config.toml
norm_eps = 1e-05
attn_scale = 0.125
bias = "none"
init_std_qkv = 0.0158
learning_rate = 0.000602
lr_mult_up = 0.657
decay_fraction = 0.73
dataset = "wikipedia_en"
MLP neurons of a small language model. Each row is named by its layer, matrix (gate and up: input weights; down: output weights) and neuron, and shows model dimensions 352-447. Each number is 128 + 24 x the weight over its row's rms, rounded and kept within 0 to 255. Numbers have three digits each. A neuron's up and down rows have the sign that makes its largest values positive.
After each neuron's rows, "raises" lists the tokens whose logits its output raises most directly, leaving later layers aside.

L5.gate31:088102105137165138127135134125136095128125145136116137152168124149111109086138118149101163172161161118108100109145108126149144062136115147129183128150117117169122133140108086088090134120110143148127147101132122136088127175124141094127094128133151110103147086118123143116171118140080129141
L5.up31:022126133134110136044111147157129135137134119135155131098111098113150162098114151184111149151139122131145134149081150088096131095173102141153164131117192153139139204135184121144120110148134132095130123128137119111123121105128066144128086127106117145145173096122133125159135132130134130120
L5.down31:162131111123122147130082132099114145148145139133139118151160109132131143139114091147119141128110118145166121096113135155132099120090150098092066136124077097113180089083102102104087128117117131118107105135129112168153126100151153145146127118107173124139127134117129100089172157120141091111
raises: "i", "o", "e", "a", "ul"

L5.gate690:120136133066095084139104145167165146109111106130144125071148151073160110158134142146113121105118151138131105125142115104130109119128123154161155134081106076134143093177141149149148130154111111103116105119122150165151110136155120092109109097088146112121136148087118134094085139109130099073
L5.up690:138131120131135135169131158093101148150112095122108090118126097145119136103109144135128127093120123113136096170136140137110116105198128164141152107076142123112115177098111132145103154123101155176100141133130095152176134096125065128128149135149125123148134147104164134154119158139108084117
L5.down690:150115105126112112130108101147116151133149122139169176115121112186135127138121099091132125146122114149108161095137101139121142132098161103141112154198128111102125123087144105132111120156152102127140114114061135148123112149143130094100129103134177135103114107096110170133135126092130108107
raises: "ff", "ter", "en", "x", "he"

L5.gate304:130119128102138144160165096141142090050141121196130124130109151159124120130150171116109122094135093105113091107113130136107122123129170147119139115138166119145121110111131138127095109106166119168133150158044115166100166151144169129131143144123169117147111082143117132106131124136132082138
L5.up304:136142115132119144125146141156148065145148143158140078129082137092132163150136113137141107109125113067088154104123162159134143152110157180109153160087160079133149149097125099135139103107113146154155147138139124131121138164126131114142100146147154111159122117128118152089108137122097130151
L5.down304:133124136137143106113098129130118146131086114077127184095165135122113168146084103120150173139149170154155120123169121145141099145145098092142104140134085154107142132139111171117169118157142106108117117101144125115141097117109099156105141127127083134106118156099109131156135128126155145142
raises: " its", " the", " their", " an", "itate"

L5.gate87:122127115138167153138183101170123123094159132121157121109129158136128165169147097107087116196110127098161152106167096163138106110119133128146163132126134125138125167158159148098116086115123125123119091111123064116092155099112152162138133112146144098155106106117126164132117130134153092130
L5.up87:125113151148107157171125136144166167138147164137130133154114137152141139104140113140101102117182169116069134125136133106149121163083114147092162118120134114140135166141131100122128092154136088101163153104134158169105150140069116101096164109161127148135134158108100138124165141122128101125
L5.down87:099169070119176114152139121109123156099121128098151134119132121087157117155123151139066160148097158103138130194117120182109124106126130086171147150138159137135117105125144174138108169116135116137143117130113109094149115130117101161144117155102116103111141128142138095112154107122160159142
raises: "hes", "\n", ":", " today", " ==="

L5.gate691:098162131128116090086121123099126127114167127126123090166093119080145136094139164086133151109137121098136136076106158170098075106111119162120179080153131146136151161152097153122146099098128122116140156107113155130116150133114135090096141112144152120151133127119163098132130115133115092173
L5.up691:119121103135150140121133152108160169095098146120076120136112157162077147121132156096100116140153165159166116136159161156070124117106111154100119149156138147140138140082140134094073113148147127135063090155107146147127137151134121124137148088142162132141114103127163127110153102142110134117
L5.down691:100095126086100070124147105166107129126131108133140102120103137122143108121141123093132122124132111122069141148101098107111104118117131132121131151105116093124110128156163156137117134142064082175125148109119125187129129115126136138123145105161125122143097133119130077151120165098155104134
raises: "ures", "en", "ing", "ur", "ue"

L5.gate590:144097122114155119181084094149153144130129134118094099160161110133140108109159153169109130123133155118156141143124087140161135094135136095108122126108108147145133123144128171149137152142113077084124130130144123108118109121118127129134144096146107159102144094114155174168106151128102129099
L5.up590:144125140181140129173108139137134160138139121148134120137153116153128126096145118111134132108134096091160122143147131157149155088120095120123133150124139138074130117164130187126108107147123141093181133124111121153139161134117152158102129127140133130129109089126120144174101123139144125125
L5.down590:110062144103113161125099120151112138127128149104098129127151108136112153104119145124139150107112123107114155145120124181102120144126103094132105092113106195143152162149110159122146124152142120093115127115113143134128101146102107182131129116112112154150152156096136097149112155113149142104
raises: " its", " the", " a", " their", " him"

L5.gate663:104128101093131179104127167071117129137155134124068122121119116096149116143151124103155128127106115100177107090150133164134126130125098122131112118115136094133111149123094119078130116125132094160126166157095133103119164140082118140136126086152138150152125130107153095130121107180153128148
L5.up663:153089130094105189109075153085082130130136189132121150110118127136160153139151097146138105127107163096134109107190101123114138138120158087095143136113142129136087159107159150136119118118161129140125132095115133084157162163095104137135149105166159184149165165133195110166127134164177133123
L5.down663:119108137133132120149134080098135133158150155123152132104114162152119129133090153085136096159120148106143158155195096114093105133138108077136146147129143142114121141143108159137131155138128133115140118133098150146087124096145074133126127105108115176105112158110119118087105114163149130109
raises: "er", "en", "erm", "ear", "le"

L5.gate237:133135127116123096152076123158135179111128107170120086100154134140101095117122125159145133110141148127132087124134099057135116125150150133110131105130133135118153155136148173116144157140117125103155134142119113139119134085134105120088167114107121193148128122131173141139118164106116168090
L5.up237:081087141148156121143102169120143140145108089156107119154104115108137101127128168147114140076114137124121106157165115104121138175128104100165137164104165152149114110136135139181127146119090106119093107131134118151139146147125102109159179123130164205117143113105156105136133120130123129122
L5.down237:130086117142138131143128098159095134102130124108127130132142120110152133113144108128147160105134132098166107120107125157158123116121115132126115110148131129105154113176110138121157133164170173128123116107142143150168138102123125141123125092160136141108176124072102155141169095118127124141
raises: " its", " a", " an", " the", " something"

L5.gate1034:150161130144132115122125167148121126113117132144175109100136192123144135094180074139092151107176135126128117150123169145158142163124138096103143145148098113112138139101155138076155094097116122077140196162143137141097120157133111154165163104114157102155159141128150106118120147155128103196
L5.up1034:111148137096091166163113138104128142155079130125098089104142128109139115132159120140112110141090146130133129146098106149100139142176141102109120105180123091096159150057120084113141193099108112148104074117113161134107116098143124130151181116162125116176135161124133122101138145139164149145
L5.down1034:124111153127044152204154105127116108112118131118126131118098093099144118151069086132115089127161128125124151116124115122128139130138162129090146145107123131121088103139156103122132131133137120142138065127123115122128183129180112128134129138129141105112127094121126136150176122134116083117
raises: "i", "in", "is", "id", "ium"

L5.gate1097:096088130095130149130168123130149163145151096142141146138171114164150106130121124127121148122100171119111103076089129125161150131155133148141161143114157123156130157156143163154168129129079146152182144155098111126092133156138134171126138114132144119113130149131183120139127163128115107140
L5.up1097:185148135151164101171152156120201144137110135175121122131118135126168143147113158152126134127094125167128143070117155121097098109125129146162129136166124112135151102144138147121119117092111138144093137115162149136069124115151132161138122120106106140100123127075145144141116084105102098143
L5.down1097:135149102135097168107116156149167177086160131124154198137138120133152105159133160124154136109095125139123121123122122152167139147170128141140137108139162144106149169094124113096117150126163130130118121112108132166142125161151086116143093114108115098115139092146119148106078167152131166148
raises: "den", "ge", "ges", "wen", "ping"

L5.gate612:123133133089139140186142126155126088094117104132111120133126150101144143094078109145107089121151138121108130083106171129149164151173125123113148142190127132143121132112116114148140092136143081081104104142135135150096123106100073114093099108115093071116120141125108160126114110111117080110
L5.up612:193125160128108093172104172121116130100150109104125100131118145077137134157101066092127119167119110128149141130127159157148125145146113067094157138157101113131141086136104083095111109131098088139107106162127114157139157144099101133132100107154122108140077145102146189137097062118121097107
L5.down612:129126118151160102125131106145139100115130107115140130134122117105125112135139121155136125114170105145099150105131138117132120123169084111156130110148138114077132104145182079143138144158126112145125070105131137174132160083140136101135127151140122100103120122073136117126106176136120104137
raises: "000", "09", "700", "500", "8"

L5.gate1071:109097112136149135160120170137104155151113108139164173120174106142126116113124124079120140159104141138100103092153111121134130108137131089192104130120159158098161092178092147160149124185139128129150112079139121164151134130093133130152165128128130147100123101145104178114113105117105129073
L5.up1071:119137120153149111127137098175120138169119098081108120127113098115130088157145110161152116117114144139152113134141099108111097120136135121148124168180136130098137141133116145136128161109133111112101131156134102102151108128118134146160114147094157172090092117102147171180091156073137149177
L5.down1071:118086136125153169116100135114125140128125170086107125104163118139143149137093121119131120133111110115174106177150107138128162122101161119129122112144067146132167140168061147162106103137205148151087132095113105152146127101142135118127167101115096149144157142172119144150157143138138147134
raises: " the", " its", " this", " an", " their"

L5.gate356:121143142101133152162084121134128146135095123195114121150117137136108110088111089204122111129116147142093066124147122132139155110155165056121155114108121167120196156159149176106117130121124126129132142130117125088068123148124141175130137120173151100090129101106142135117111138155071110104
L5.up356:103143152114126128163119160145116121131111138132106090165108110121132131162104099163153109163128114132127176105140090094134163112148140164117130120115158135133133082130141100148072146140165128129122106117124127118108131169105171174125133100149143100109096117106145114158155140143079120095
L5.down356:103108155174121164121134114163127194105088122162127116153162124116160157107137146108150110129116086101161057112134104104149150151112149116150156104115115138138112166129145167135116097118135141122142157168087076099141178137103146117128167149117128105137136145144113103110137128112176132128
raises: " he", " it", " they", " she", " you"

L5.gate638:123119128166134137078089087130116161154090093113135126114109128169072102140109121117116114130132153107161128153155104130142128145121095131131178170143130114132115123090130124149111105136153166188108163106131156127139157132143115151126097126120118120126126124104120088099126092108120094130
L5.up638:097102116146160136126116124085142162146115092128123134123107126143069122131106089132125156123111081121145114118091127149137132141106156120128131166152107132131109202111159145113132173097155110136127147115106102122118079146148109085095109143132158130143143087088132120115107148132121123135
L5.down638:141145114146118146145117143134134187144115114120155088146167118123113159172115105098136109140136121114118136107152074151085110109176121187109142122109162137120116078154101117132140131142145128138128143101098165138129138138147160161116131107169109123100125165132165130108125089145120107136
raises: "s", "com", "est", "ines", " events"

L5.gate912:162150159149144139156153150107126097166115101166122141134110153115105102122106110125102096121140151165120079169159140131164137129152132114161159118110105141081129096165148126130125120162142117098093137105149151152132126126109131111132128161110125173158143103126097104167132182111108130113
L5.up912:153149164139150153168105154110158117117117124189115101093130123099127120084148162133142115119123132118121106124164158143107139149103117123097124105078126157099139110151141091157077090155131114111119142129147133116103157141162099150138152146180100114133072158115137086138136143137167157086
L5.down912:156160144140114108120146116109120145136148095127126152110094118099141134155125144103147130187151107132112120195116125108138132150133135170119116140098094125149139139116118141108124145115123118116126102109125131148126128126123110150141108108118114120133152172174091125120123185120143100113
raises: " His", " He", " Despite", " In", " On"

L5.gate315:128119110174106126174131141118147152111146084168133107137142139131134132130099113166134132140141147199155100124154117098160123132114130105119113118087167155100104127101130144157126138135105149102098143118086174115093128147159133180073101141180116086137113124125116099140119156129091106142
L5.up315:141113118083122137181124137149135165101162115155127091151166124108111182131114140147090101130121114133128136133149089153152113072115150126134177108114170163110085125120136092113140091116091104077108130173097144153117166106125150136102154126100101092139095106107106166130130150140089108106
L5.down315:135116163102122170136092123107126147113078138159135106137175126106095085111108165118105156122119104106177097141150130142124131111128139105079132115131133185083137124113145157074115132134117124098125131124116154117158140130077130136130181136097110114139129132106117099153100135157187093129
raises: " him", " it", " he", " indicate", " this"

L5.gate1141:131132099119145139135148107128102151150092091117108147140104130130137121132153166103134151154117143139153103102078147137130107089154157137076158184136173062172136129132162143073156107125167131162130155136134136124140122095095156083106117112154147099138133118140141150156171119133101143105
L5.up1141:146123183157095145130140127153098136132117129163111142081093086182111154121176090116122121138147131164135122135162141143097092137155125139137159101126144083145096135138130127117117128165159160122126128150153143119139142107113159071141114133109086076178124106129133203108198100109069108109
L5.down1141:135126085118163107105179178085102094127181126141140080109146058118131160139127126105113126113145160124141150152135133106095105107145120108136164113138121119093116128124094105136126192138139128107112142158122160154096172085162109147133148148149145149100144133123069139128083097099138142167
raises: "ic", "ia", "ished", " a", "ics"

L5.gate441:135133114112151123178146132138191152106120141154126120149130122175131152116078087123100148123123151100141164112176152131143160140149123115136154144120165136124176095161154114137143129145128120121181112116138143138117115117138141139164087121100140101117110153119055123138147118097115153083
L5.up441:146104137151118177160143124102133118138152142166133064134134126135155114122126127166147141130144174136114137180147113156116142127140123121124097120097090109160183119127104117109130129183126090137175107188088123146107108162144123151094133160177125084126162131115115141102155179143111119156
L5.down441:124116160125151128100132130106130145091101115160130145142142094150091125124161144180123172130132118153134103121147140124123121160147131143146087128180116175120166140144169130140126117166145109131116156116125182152097137141142126092114114115089131166085129121120145133093111105124114153149
raises: "te", "ten", "ven", "the", "cl"

L5.gate330:079116141145135127140120106107137130134126083071159069161101192158142103119135131144102117207106098114152104113115133151090128138111123105130162154099132167122103108089152146106139069123107132126113142124136138099110109127147115144130072146143146109160131151103137148114108096150127099156
L5.up330:078130122151171119099154164112142138128123103120140103128160129148149128106101130127129111174070167139134132119146113155167121128132107155122157101111098170147095112106118140112132078125097129142129137157142161107132145133117140160129131160110092110137120130108156103111134137116114145129
L5.down330:131136127140117097120097138134155134146142104155146150101128105121150116126113085123142112127142102130084105124137100129192142119078121121093115107145159156112140091101143114158131136106127134115096142131112183138097159150124131097117134114142169112114137107110073129118137104139116077181
raises: "y", "k", "o", "m", "e"